Weights of a small GPT-style language model, trained from scratch on English Wikipedia.
Size: 7 heads of 64, MLP 896 tanh GELU, vocabulary 2048.
Architecture: LayerNorm before each block, biases, tied embeddings.
MLP neurons of a small language model. Each row is named by its layer, matrix (up: input weights; down: output weights) and neuron, and shows model dimensions 32-159. Each number is 500 + 40 x the weight over its row's rms, rounded and kept within 0 to 999. Numbers have three digits each.
After each neuron's rows, "fires on" lists the tokens most often at its 100 highest values on Wikipedia text that the model never trained on.

L6.up27:506471514459499437403511508446500510549508517507507515494517519544490511473551528561557507460477527519517597508513523528508545479487519472567474521473474531535532529500511517527504498450495547499491501454438546474451509516466535525443551480509546497462496509570492492563543460438594503509516450583498422523467526431496585534484467554569463425495553472456441447521541563493574522485454
L6.down27:487471542500511491545472608506525464545454505471466556421521498443442507473480476434465477565507483452458537536521507473506554477485498471494541578482519595412493479449497515541481400489505471471521518433526496468482472630516462524519501435521549515525530525467475446489479487481440511544474552452490541523435518525541495445596514467523516604496492493430522471470502436499491579523448
fires on: "s", "d", " some", " several", " it"

L6.up462:512519528457467535395462442559492458486548587512531521423476549487523522499485478524512474487479493584497481528500518476479522407474589487477497495446576537513540574576520448500517468435469466485560501510486533535513559512568569515492425534498567561484472438497528582473569548463478536464453409502437519567550531475482487490540511557535536557445464432502518506511513543531474484398473
L6.down462:542492510545472519554599473525485522453443568532528481511521495550484481442526427442464542547535509446494523554485529420533506573450505524527478472438470569455470411468554495501457448523516582446453546451507506491481449541529482524483522510545500526466537514467549488523403448472446427521522519503439545457452518561561503503568472474506459474424439523582533464467541495537516512507553
fires on: "o", "air", "e", "ence", "u"

L6.up474:444532513564427520503478521502523427573533527507578545558531541503538493617516476446498481396439494516571479482460497453499531515444524490519475476464535544488492480454520579502491523499447508487546490484566486528458526540569540518488533483453538477456512412515476552445503543502500465485484508444449466437427416443445450473484459494521486525433566442467468472551504510472464510488478
L6.down474:470455515636444569539476539476457530521467543479515448548575534477512419483506533497507512539456507461577522521476412428528492491513500535448471479480504430469425514486588471480514527489497515552500508432479482578484473505517500498454547499512509513452457580465529470516554498517497415521493467473534447525514462460497516460479458511460519480487433418483517575517512476522501545482521
fires on: ",", "w", ":", "wi", " South"

L5.up596:509564496512481482480494477470545471477424492561492532506525483565531514513550428512553553445540502577532546440537468503485526562494530491497395501561443497491487494486531460529531528472498512476525539497542482470489555478503470540486591509487485525534514473485527477478472459552461524532511465498514525415483499471438529456487531684576468436401504506449480528556519541504502417579542
L5.down596:524463469436544517549544487593494481471451436504548499533505484461417485502494475536509454479536484580525458498518451444531493509576451471496512520452546486456544550521517552569546556519501518611564545478539501510506574457502391495508550549444509523650500509471525486543491429456480436515496490575522454485528520495451514540511480532533500469554507435483490497586532543481379528510485
fires on: "l", "ub", " po", "hi", " no", " or"

L5.up262:509551482472516588484496497460464538451533485561512521508393532502478501451552521508439473516496469532514538529548512503496471495458544557482483510569457505493534561445564524464524481580515484503506523471496445470457524481462520537538508594439498534537492575533486528519488527442503439532495434412461503503514404477527485505553509501526445480420497533436550493479410464474489483489546
L5.down262:527511490483483454528497401550432491576572462536485531545437444481521519525489499490568480447536485464461436529505508450501473542570501442517515446507486573575485496460472489563422526561491424530519548534476480537522516420543503481424510524547503495537514431531473495527496484534532446479484444486550550493498509474486613582503526454525515533518504501520450477499488542427556533494491
fires on: " de", "mon", " la", "vi", "ab", " for"

L6.up409:597492536495480523478474438506457528519459463574465530493507528519478534453529467530492449570457557486506455547520551492459461461479494486462530469554530507472526515501570517512460538489500508505564451525407461461479522459450487542501581542479499488551481518518538462612518497478460504431489513508444469563511430494467500570484452506450472517476424486503440481478485562476553468505536
L6.down409:481531588603475536446464522530503489464493522502466467514445497519512456463447442445535509478537505417460523499453468553413492555532583493562492493488458542441483488509420565492482503496431490548488537535498551529480514548551477481521485535516488455458506481528450415489504505562485551459550500506510506495476535492493458508506508486475563540481467455528516512504521487545509518467417
fires on: "c", "cur", "al", "und", "ar", "s"

L6.up19:496495499495545521551533474484461490534482522566516473478490468552445542527521468479476503494490519483453486480543503548501428531502509502537521474532463557509557539501461543481547502552500480493469411500494503437494606468505505527584606542521435560480480592505457476513471516462522528535528431583369436428529439456540535439464562562576498482521507494478476534533523526397512483486590
L6.down19:476486516531553475532588490568492462447412480554475471542472449540574495494504433447552453514461464534506442478486533529465493440467499531468507537523462506497448484501496502430477496507525462478523476575580453538502526505445461539579567520476370473500496379480523473531482544497505525452533505479534618506533500483547472520584507515496501451505466488516462495528417451503508473450474
fires on: "n", "li", "vi", ":", "′"

L5.up486:534554496548492528471436463547525389476491519490543453466549457535504489492498488480535534359516514509452500471426528441507491454510496461466385498453495542515450555561545500526536537521486495508476414518501515512491532477505510487447535403496536503466480535479496519559490481570528497537524438546486509417423539484477514425473518604568547453497504456482536561478535547521560495452459
L5.down486:568548540539478553550561448506551483464560550511422559521489483468549432511509530430535454513501515416511536455529489450562496481499514501484562510485455557541446466437457501534506393454481453488548532523540522489513414576477464549481470431464470526494470560481498518474508484477489473566437472494461542430519497519548483530481528497486477497530505466585535472505503488547540498511472
fires on: "s", "u", "ment", "ry", "ence"

L5.up738:507479502491419499426524517536497496485495491496475504522486542530442539475498490465508437462476490431523532504556507444558490435442538475563502533485492569497537534476626523522520517474536510514570484377466563484499491492452460516470482490501524505409487529463545507482472483509584544457510499491492493552501472502455569418499513507546432485519489461479415506451529517526508533424480
L5.down738:504476545527535499555470495513518533508535512520509561512524409413485507505456514481539461483544536522468492496457583504531487437482467458423583500451496494401490489419427477564531537455459439567522465584469505475481498557550436550485522471440467576472471523511469477481469483448523487437486496472526505407492467530524528517533535539472527566488505475501514465563424482541498540557531
fires on: " after", "ed", "ated", " before", "s"

L6.up834:504505412508505534528442519492507490499535480490509509452472512518463547469521508587504516508470597496521521555517452488456461452480543533562480526483543548519541502497630504474467480522477466557577471441542486486521457519427559505457446429498488478516518519447549521561465487547554559454453459543508489454510486402453547481448574508501520537495452544455484516533609495525537528499495
L6.down834:488515558517502485448482575588489481499504523476530469566423514500536513505400462510412482537542430486491421539491481487464476467479539511473479495507489446562517519495434462473526564517492533496470475500503505596499509506533507477505514502539422530513461557494458534471492475476575427569424485523436474509492490551588493506546470453487553481488495568511589501541498535515536448503514
fires on: "s", " career", " success", "position", "it"

L5.up340:496509528564491516512467486515498524453410469450434567516504518493455500522492459403544505542556514472524455518544484565399482480537505440520517598534508528508620544547468554483487490492521491532562508547502491483479483496537480432518516481554489531564529491466525501487524506535471506551511477452488521482441496508491467541470457458631555475489526482496531418537510512564503499514546
L5.down340:532513556486482524518592591532481540503496547481501556449500404460483494488412520476436584507505479506453497492476479471517506568524544458540526532518539542528515486563495508489563459500505492523507529447518521495446520463548503430505506490557412389499435486513478462432477505478525468526498550534520439465505500482482547481532562465444474545543561550437495478555509537479483507542460
fires on: "it", "ub", " |", "at", "l"

L5.up883:491531498504514502571435455515449547521555489564495490452500496485458541532528513483424512468521520473509482444550472553448426478512430472543560462542433504516571435460480543544466569596496503488441506476478547506514480398490496521483481448494499525422539507481504507544550510447487402455509420494517487524522476488487550468470559493494489499514569468439495574564481516437539460497543
L5.down883:503444483468481494519504530527519469492465527507548545499503434428474477545508459527495493555528463554391448531528463528480563523508505507530512460536568468591473507451411459458519459462518547571506528507517482466426493497489561503463503535491473480542503429491469526472475548543506472526423529445541514524544482521570519516519538490519522461476486525528576442464478529574466472500423
fires on: "vi", "mo", "n", "mp", "la", "mit"

L6.up377:524509494514459492427450513520524423463562530546483485525519518489558519517493497447606449538483554569426479451470487514486465490483497485539505497492444474509508564516476497573432532468464482527495438405427428473494521504474465545501560467493531572495553534513493470450553516493521542564543547547490514486508481520476528542521592542521492523450535506441525499469463598537501519511488
L6.down377:460525476508512490486522567467539459517474492544500503480471459465482507552507489489510466481510520532524515495482491495511460501540472532493469534460479478412539537498509528500528487466518510510476449438512500496483462482422486566545528531478471456470469474518523489465484526499497547538569511462514430529482547500518465540514494513525526514490480536473531514533437508511523595540486
fires on: " B", " who", " it"

L6.up472:478558500559449533492483476456543438446466511500469574532528549486493553491482483482539516469501551470462514471551471560458454567511553520488461595530505516563415606503530529509554587552477456443533475515447439496489533425519502469474590476493452565474419558538539460507465513486468549442452495431477580428454473487499505514491510533600480463470470492535491446539540579483509477507559
L6.down472:421460469517519460480514529604531467482519460524439488561519521494488521496501495590608503527503555530538485472585507481490504541484511452451445428513526521462403523560568536462535432491428462489500539485548434523557528531502590484485421526467557499469475506487471455473540449508408476510506508504455497476523554498522504487535461500515502499508423504533509535507531472433482525518547
fires on: "g", " comp", "hi", "mp", "ub", "vi"

L5.up559:513541515454510526486490537469493466564558512420507465481468493527469552477515453508519439539498477482586547510555507525505474474420490457484543563518508574467552558462592576546490500472517510506551571415512521525522495549498531543549486492511513460535500467514570480539495537493525463548495493458478491516465474443472453501459476471483522562502594460478436458459519537485483524457537
L5.down559:514499567471479470477506439515446506497480509561496435500579447530460450476489469474458563430460565467434479466485565493526514573538537540584425503419475540504391480530487439518499526527490437510460564479494484476454440485580526528483533494516402503416505520503463518440535463504546473484510502515550501545482516514477463469486503525463501515516469559528532541566423535511542431470513
fires on: " and", " result", " life", " w", " most", " career"

L5.up507:473487542506440510388473479476455506484459512524539525529553475499572492563463509546556411487527529477446551548524496541409538499545421423566426532415530503490478548549608443468483482538493460550454452537535396464514575503531465483469517472471490497536465548531496550464530482518505524555511466468512522435551473447455542535491497489468443526443532540473510522502489555469493472474498
L5.down507:584402507462525466580527355535507500507514553530541448480469485491456482490480500525465505484569442475521575452528601463590491520443650543416488424493497515436483494489505540491539458477508492473474509477514448517512481466452525498476506519516487483468476564518475464515555487500542511474491511433490519572481542507497476494507551556441523497480526469532465544547499475496500483462520
fires on: " |", "ist", "d", "°", "N", " "

L6.up801:565491526508576466471545540539552501530520446520493520493500484503482472451512451435490442477543496507568552513600453518411446569548453547583476526483518527484566554503527485463532525469487476415503492442496523450508492506520497517505513526477524509504523535503499525500473467494515439458493409460523500461514504481448517477519551507540447519544502421516541480555517450451482524444501
L6.down801:462498502449452467486518522465589492502517454460564561408458495404491515542497526471538515504474536472511523544519454468486486502516540482510558536537500499485468473448502509451457518485495563511522512482485485475559432483500481515600543486528588525429534564487499485447515597493446466512472511538549418463459483518487584443493521523466502528520508483561534471526545524492470538512455
fires on: " de", "c", " made", " De", "e", "us"

L5.up320:465554528583541464499541496481501522470485547512478460539518523512505508499516475452531449520454471506525559441452516512533395470423524464530460579462482549459548514497618490551474521501514553517481520447544475521449507467392517513470480443558492481504598504422534488486447475533529505547516474558501478521481472542423522456460484459447470490464520542470509499563575505555504527531550
L5.down320:525432488518492512522548533496514418536536475446551571539475536513447525514503536480417491445590451540493411451530487483470550496584538575526520543524473456483513479488438424459454477546510500525541424510537538454471497422449479514483490471504466520507462511494520500536531532517560487493485503534496407543543521448486572502511527487565467545533442584484479402507433503418565541484490
fires on: " career", "p", " years", "-", "s"

L6.up86:478477492528520550511518485469465473506451464495507518454500548491569540491496493504456433452544540487497515512533540523474582450502529504479458436462449592538518446480592509561453546501487515517561439473466504472385463478498500457551560435555482494479552519470552552588558484531480459440555499549468476431502446467502444517445523511489507423480502473517499515515490559556544516527487
L6.down86:462526541517460486460554509548478579507534533454484510482446455405490418487502522523535438491572447534452454427507481549552436524507468507541502430522527495553471517456478502487497505520485482500453484467482442622414514520513541510537491418505535452455428560484495411499475508561427551567470527517551470532458535545530492477512459504552522507562513501487497442503508571517542547416472
fires on: "s", "et", "it", "c", "ball"

L6.up498:454523431496538449558492434501491454524358496564485498487486511519539562508496451518498520444563502574524468532466492519493400517480511499496438552488511510547542581524514501514466529504465510536467439510501529527482500454456520565541571530512488499532539508526514490522586431447583536432517481509486466473496604453445512532562519507518473468541457523521491427551574478494481467529531
L6.down498:438438527544529480467487513415565490470471508476501489497436492488497500602527557481546483480525537477398418479463509457429429528557467493547527497518453481476483493484520537489424516493534516514515468540522462492485550506417494437527528492466501494507424480563502461520525396544507500482478535550538472501490527482491525524491501486564487475526526461482555570500482461559433502534492
fires on: "o", " so", " So", " Music", "s"

L6.up438:488554504482481523476511447511501481517472456552506490582522473555433538480484451459493532489507457572460484488516513460432470510417503525520499494571506467470484522472523459483540580528486431520497438491482502488488522472476487560512558457485459605525543532539520511505499500502537538479450521487475500557520520440557557517541482573549519491522455507511478437559525467469514452454469
L6.down438:527477500525519527528553518501455542491404462447494474443522485504414496527524515466464566526534457495516483551537496491489490512511439514567431482479489470553504555412510524457517545553468483521513519429492538494472579463531482477530532527431514504508509514492493478621424488508495523410496535512498517563466523464541512525483464469530554474439509465510478545487495482512476513486453
fires on: "o", " so", " So", "z", "g"

L5.up780:510517492469465571502425513459398436539490557520559503426547532483545520439498479513429448517460483483511539575550507462463513418456441594515481490441497579478493493542569502547490543551515538530509411477487551502467470488456520494485500520462542497505471529533492545499564474504518482554544479543523505527477499422513510463549486551483505469509471529561412533458590508495537535468525
L5.down780:478410564529586513515526487522538543509523509370525454528466534473483481529562503523520499496529455507534489467447525482513488569473534485493505497545522609490453462411472486553515401450497441541506510486549521480475470543458436523483476456504568474481482524521477538513491514488514492489462474491437479496454483500558460531489568464498507514524446502515526498470460542573446569500528
fires on: "s", "al", " is", "'"

L6.up373:564520599547424536439505501491500474444563518528462584549493563480546511480524452508529462545433547473526469505501515513485421437559509417573468596493488500518464599424480535474467543546499541496484482445527499469471474477454512504475447491445448496560514517475528465413542533544510560538538505525501477510541481468525492481509470478525538483494548531517448468490562561472508428497564
L6.down373:491472499526559489478486522528502471416528506462472514451537504523471541431432493565488517479521483524554489506559522523534552499444517517548544542522553514539518461523522471491536443464567434527493528447501572449483489556453477500520535485541494478416525561480496547505527432510487464557499423508540490454535458507493497490497511494436477457500518525461414499477552482559525490484427
fires on: " ", "udi", " in", "at", "ent", "it"

L5.up658:488561451570416515534529466541451457490439481524503501512544543462537601515473453470517460520481442550504496458421484529460510479475466459570534543524446502495531524552548502498437488510518576516538509542495508470467501472452437626477501480512494510508500481515494472464482565464514550463506515533517544517474554472473490515478505496586458446466558501506535568599543545494476487595504
L5.down658:348445463539523508441554537505499464481580430516494509503495458490473552501458515582504461481445513564446513513464563503428430577457497534523522494430488497499523517544489504565482451500503541487528518549520431481460485490439515479468509525452553462492521544460530437472557511562533532434481497537555399562525551465498475463529475504510505558579443458435476557430484563498541567535586
fires on: " B", " so", "tra", "b"

L6.up672:433505580461508526485516486467534525550490505579445493556488486463546489497617547491514529426434510486504540565534520496451481446501564491546433567536540509494505430512549554489489530486474487508481518421545520501459512466509530521400489435502509492480447510462456534537550505474549534553560480391460466490477438434509542506450513491548468482404507519451502504515548540489499487433476
L6.down672:470550495550563496494548588501487510477542495425512478457487534513470460558503512488501512498510472465488471538581488546492563518561468494490445451549536519408438470515555408426533435487483481479504474494511457455508539532517489565481523573504600438514476567521446492560528462498454523481548498543526533496481512478464540521491441525488428554531463420503488577472559504527543473485489
fires on: "s", "t", "st", "th", "ter"

L6.up620:521478549501513481468426508483456478552506566535508435548524485538514579484519461482465431525452511535510458470488522497522497392474489479571503502429540510491550536513497532515470511529481530466525500458450522480491500466545526574463478431452530494603462416487495558522556547423476529524537498495490485425453488496549490521517515481554484563512566507491461431577523466518509493490465
L6.down620:541467516528491533434486516487439559469519452468532480572461543479466550441476470529531562481541575482466512489423563502472499479468528460556554483455523497565470500441496496427505593432529586508481539501497444514472476461547496476497478557493508496416560430467533504530482442494469463496504481523577490493484506557543479501525447528476519543532479489536565507458410466491517624442519
fires on: " |", "le", " w", ",", "t", " and"

L6.up662:469531548503503511425472487502511460535475525500559521547563484460521546519510450456397393474534501555530568504509528499467457515466477550573483521532504521485521546579554520484514554525467536484456494454546537503519537466455498523498562560517503521490449470540497505474494444457522557549466480499467483475444500516428481504412469506521449431460511522459485554517498500528475460436445
L6.down662:599489442496481470504515514537544557479515478454483417397547437485523502516526542479521531536481423488468492562501489499574416521509477487485456497524521520500532520506429485449619491550518462505549567424483597483514520547539498557483504499537509475527513480525488498540445529523485471517493468517581508457505457468501516496519517479454515532494451493562428468481462533533444477508525
fires on: "t", "s", "i", ")", "r", "n"

L5.up177:528508485544507507451497463477464539447507499510460532585511498574503534528535427479511475517519481445470516481532549517437402499437512475587485598480502510467530567471542508491506598496475480504458387435500424521497565449498433488536469467514562520488513538464536428462490528544469528485517550495421529524524513472478489520487491464515458508438545512490456482537569514530512487482556
L5.down177:421529497448526542448535441453545557512476518472488490503484385502470485499475460565548462475463471457484549498493572441494521461549503468514559474495514473524508481518396432488514477444508509478506475481525468492482502460460556432470490620591487467575571491493469513499551480470490484483506533528549501539488453471543473519562546556568456528498447490556481572529431485430480526503494
fires on: "°", "\n", "at", "l", " Char", "N"

L5.up431:504477516519456565451543500497534533542411425520498442480505602536515529448508485496465471502539489529545533538519466487480495478515491459545516439490457556523529460434608598532473506494469505429516501486464500484522509499493574481519534516523440475465499503497577481529524455510511481574505509494519449499525526496491486516456530480550427413505476441474505539479492485499506527504534
L5.down431:520509534517481501452511507567425517537556551511522465467539496490480493549468444451450458500468440546530455499538502450434463397536489496472459473564489467481480568556504565574461541631531440514452486458512478497501494487525537456554506480474469500474490491491552552440519486431442426540473524548526511547561540474505575434570520510516518479428500485482521511479518509475483528510519
fires on: "ed", "ne", "red", "th", " of", "tor"

L6.up728:532540529519496574443486444612546501496574571484465578486413428553556597430531452456496472496533529516500489524465531467451471529493506517497506446442445536509550448459498508510486493553506503485435520507479501469482473527464485538555491555483508517497436497456461583515528546456519525527529490449501408467494539545504530459531457533541488397457533546418491507428479494525526438513563
L6.down728:498547466543514427518492454463484512453486553469526480506494511514458544488492515448476518514550474473533452457478561507479503519560456426507537492523529470545551493514482464584515519406486446533531512619499535489432463473560537584432509507538490444551492508465487522519573397543521514530495471519498542498475471477480511485512475468505539558466496545477505481507492584489508408517535
fires on: "re", "pr", "ra", "na", "j", "t"

L5.up257:522455508496540490452488478440500452538499535512543520467581512484589428541512494426497490535504606474491542579511527525462503533514518476510457522496500543512474554493616530516426502517542487495503535476513542454512483492495467525404519516549501497492547455540505511504558517478516513432527498540537426493462444511469467466480480496515434460479466522464377455536445511497582507484563
L5.down257:472483457501592441490514480511468490490518505527511483529505540493483474521449453472549449531524554553475547494540498547487480508500444539521517540469507527459473555501536529492535550436501502479604616502525540478521484591512551480496478524410448501474520472509473455570533514453556423468533489540479598577496448547485505443498510509514517432541505521453469463458421389514415433551500
fires on: " h", " T", " their", " his", " her", " the"

L5.up112:493521458506428536506448460456424499497433548489529509424472508468451474468500448552540468514523533485591452477599503484504471528432446528457546527492498581530524509484551518553465483539512460510501521468436538483496475427463587539492505484513552537486553512441539501488515455510510512498524456487423507530544589426495499527553507540501513470453442496468468527524532486488552509467568
L5.down112:536550440448553525503488536505565476487506476462483457506434478434594463487460460482533460498499430490497535596509471491603496467432519503505494464426557585497471509501517530576519474389521483483508500524524444533499560497485459493552512495526471619470536470541462556502452492539502472497476539467499540487430438478481476450498485459541555535460494484530499583525574569531504578522489
fires on: "es", "ation", " career", "s", "al", "um"

L5.up371:558501487514500539511444490501492507528477503470488447432414537407520508496564494423472494524508506488519508527505535626449530493485454530504528489431513529483531543512503512441504487493522529476559428485506556491455499465560513483476398514471520512451550436473543583498502488538567472491519462498447465531429537471489549474517502525509542614491535453495517601517454521508563502504489
L5.down371:588526459471511511562485492512445525547560491475498475493613505564513458486500522398459520481532444549499450503533465510554490526452494439442472526496528496561456542472491550578494506516524479513451454551475517485457452501477524529579497449450449548517559537478539480474505433510472477468519483542528467493544491480541546507547417537441510446462462490553491442547503465504442533575512
fires on: "ad", "ite", "ook", "pe", "o", "ke"

L5.up747:463529517566549470536478499538476497527503504526495509511391550453514480543552501417515573451461510583509523567416542519480508477463515582519437535524493523471522544430488544507508506599516547477497532496469493529466429512521540549417523477533532514395538490490522568511481528496491473463505521530497549511424465482536576495495424480493556527477538463441498457530521468476475474381465
L5.down747:533552571482527471500470500475506521480473480500500521494498535518469506467443504465564541532479561488573486426494564407483505470562464477431447516534497432491473571452528437520549555535541512512561553492592552484498464521485490483459481554544569446482460535487529457485495422558546507545450452456483409572494534481413450518475515481557499520461527479500508512449511555595506473530470
fires on: "er", "re", "st", "me", "ze", "lo"

L6.up674:502431505555452492509518497512570440549517513497444472482439530526530517486481477566455466487468454494476579557605439497514521509540563503551489453558490522467485562456594523590493456424529498491570417493506505486429537463513529558528514458491536535512490537555493407554465423560608468522494484469454537525528474453491604506506538529546416463497413451487431496524506510481561500457504
L6.down674:454499488462462557529549497561450546554542473548503562466508482528500536502478467499509474512482465577411465494467533459491539452495455488570427525493442485537449528434506484469483507509556460495473540490439447485507459528484582483463548467486551498519527484492460569465482564504467528552450512475543556493529586490579618454546508514571536499417530530501466548465466483525453506459486
fires on: " of", "ed", " un", "al", "y", "s"

L5.up760:429464515536496505533568488543529461561519457499493502533480524468550558515461483419494503482505526606465548504484482438468578424498545520554479516437448548493499501488568465504411538524521520480504508607443460482446497510546532520492600427516442494518504488491532541477545514507484505499546531544496518450509454488567489506472496530488496546487513516487501461540506463509533470449474
L5.down760:481491480454524513510527477581536557455523433424496518566497530515479447512469538487439433543471519489488520505506501447556475482515459467516525462503456498522495544489517486533487434558517536550570414568463509520515490470432529523536493589577508557411566452507495449473498410473457460464516464454559464501446490547480451503560448484554461559456524475427615478474529511440547485477495
fires on: " of", "st", "-", " 1", "lo", "art"

L5.up52:527492598475475502414482512552485495471413577528500515512506530578575482477496423477498486507453556469432524462507476552536547485412495469483461513502468542517531583527618577460541499484488494478520457427474522513442502475548483451507459517469482519475465481545548545517570475509537496541498503492474460532426537465534492487484513586579535447487500480523498571555479543585456500458589
L5.down52:525546427423512544508499536473566508483516471569543501517492440489425518491477471499577564519445538522492554485473497468511469408512515546423524437451550423434516446497593448438482528479497516530485520517518495515596483434542588494509498553517451499572551525475473484545506548391504559484519472547527454513530504516470586512466506544472492444492484543497504522517483495446439490501613
fires on: "it", "r", "en", "man", "wa", "ber"

L6.up895:618500506461472503458418508472466466495543536530566541548516471498499515485530527522500419489477537517527519520521527465412466481428514523551498481480433490474488564561572550455451530455469443484539384466465515448527496510449479489463549519441514500496511436554533476544543502534515521570509508524509426494462509465563541456517542513506468527496537482493515472527603477453541534534518
L6.down895:505478497530508418568510530563480450480496482428498506452575520514444485492450501542516582478510531512465476429430474552563484502551387605469524473465540483376502566485456467484531457499497533447537514477509576519417525526503438507554506500486510531491479497440515477563494431539552448525501527507531472519505440426456472579510518496440417496530464402519514502491460446537478553563487
fires on: " his", " His", " a", " A", " the", " her"

L5.up727:545470465470471557451478463442501501473537455564486464559516478609490545489556489489379512457501480509473512542489542554527499570487460533444476472491444521504442492464483526484556549543522449441464389483467471499459500470527476447484465507472555535456474589497485485496497545510518454559510493522452557492462508528496541475531493548533449492431541473478509533518521529499515464509452
L5.down727:445475457469529463497525505525467570568541546489429461462502465429536448484425510564611460484482528520434478441481542504539472373519540453468531510521463521585462541470454563504508483545499494505441575495467545491539509509472504572465484499516457504520554422522478525493458463530432505470492465475569500466455421482533595495558500500491519533569470560516467504376533475577497541550515
fires on: "mon", "er", "con", "our", "vi", "on"

L6.up703:502521488517452517473479512551484456510524501523489419457499545624508582559511466556487508504506477469468476497498453567542512469510531477539553505485569504484474553452572524500479505545482478521475467471522507449466533515463550473454521500454554506498520534506499518583438537534502498600556432457456398480500533502464580483482461492472405502527528522472488507493636446475472503489453
L6.down703:501484521503491468524506468533484500485559464484498550517546475471487447481496521496494464408553546548453468513493515493474541466509479563480505509425473493532503528590572492533519466482416526474528481557435521432533489451569514541512474513536493501543503463480471469440460516502439490505485424523554530545517491501570445492415575545493528515484447536425510522559430501530546455539499
fires on: "ed", "ri", " to", " mo", "id", " f"

L5.up51:625567546452535533484532486501507460567509528512448450417498531468503501533517423524455454474485453493542521478422477450485490499487507529468447529534560499509589517506453499481492506503481430464560472490488454471447509519481585552498468490478531532572450524530541475508528477419468480485528491497485488510507534508422453520478494603509549524519482495527431539508514551482559460493452
L5.down51:459528575496504547483466552451477537490534553390557507473536514448495598496454514564504514525473542534476464521533479471552534480542492460456475537509547481528467485502502479399485506439465497526449508472501472528498491538558576425559557470420415469488550427524463490446504491547524461531471551550480560514485533504375575457605547370472502473487520514536512452505442493437528444557462
fires on: "east", " Port", "west", "hi", "le", "i"

L5.up436:458539507519459536446485474496460512500506575559535506569447467471570493539567473534469477479493541590429533523496554540442489462541538509494431475533500534490473506450499461548508558486458480487449559473479546488447474437535522539517527486521512492501484461487496475502438481527560575489496475506463483486498527448496563479421537584573459417477485547416518544505504463455493472490493
L5.down436:562497497539473455560487461558530472460519462491536534530489472471451524525483533471547531546595502481624511470549486474557401452542472513519567458516485505515498499513546568428528463479520486515499538481446472522457565525498530493472415505560474444437489551466423521503593487476514516490489499492490448458492524469509518450526477515526527516451464441515401522459449557463436480533580
fires on: "t", "s", "an", "her", ":", "re"

L6.up101:457536527508414582519551477484506486554436468452556474441396527513457494518512505504477494522485526586454555552545491538501483565498462541480493487476517481456464492563546509511552461508511459529552484530526483504470481521538451520493483521449477540527506518495545532506456543499569465546535521456466560427464524431467518511511495542508530493434488476417532509529474526496514508429510
L6.down101:563504506532504428468544455498501529527471485508517486508464384444536459489477482453488532537528425503415574532473498444497526476500482562442472462467492591444491521466531489553463476523527545478483540514503520503550499596507511511524449494489491475490546504521481470491427524476533484501511490547548609543474485463503535426497473519470455510537450544547541535523541529571563469497475
fires on: "e", "ta", ":", " of", "o"

L6.up324:473551565512525500470522502431516482518475486545482517585499528561489467582492496502569477473431536475498530561474500465518516485516564447427358540532447556506487495549517526530482483478449514556539455449535439543437564529514544528468505465497523513527471477497513528514527496443442503520512496541496556457415482479525508462496540483512460506507509510532581421497479454448470478388519
L6.down324:522456522461494496477519557563408494467514490425452561593511505520496515485498485475447481503543435555504497491464461419567514466553510478466524449521490448439536446514548504532502517491431467579526527467510498477541474509515463453527458477544424526485436498433541485451465522480552490473563474452551509562550460510518454511457505502480523570432471533495456534481445456508506537388534
fires on: " of", ",", ":", "th", "er", " April"

L5.up101:456479518520568502487441470463467546550483506442526486508522461582469440539520482499439476540466497548539518613525488507547438457483528483473504530512463575495511519517520535556433545517513547544515529440529586463481539474496488517450505501493484489466567525535537561450479502492466492555537479469429583491484554457401493449439581477471509519473518510434532430542451459505469507517486
L5.down101:517539525504542449571544491510464429530489562552513490464421478480512452492483473553484536462500554516481488501517416589416509504550534490598472460477483500464517455471445569519519489494531458460578513497490454485480455465538463512537514530448480534535502537482412469524474524498583529446494542533500564567488462509465568496520521533557517515559575494561485482444479558454599483509491
fires on: "t", "s", "ed", ":", " career", "aged"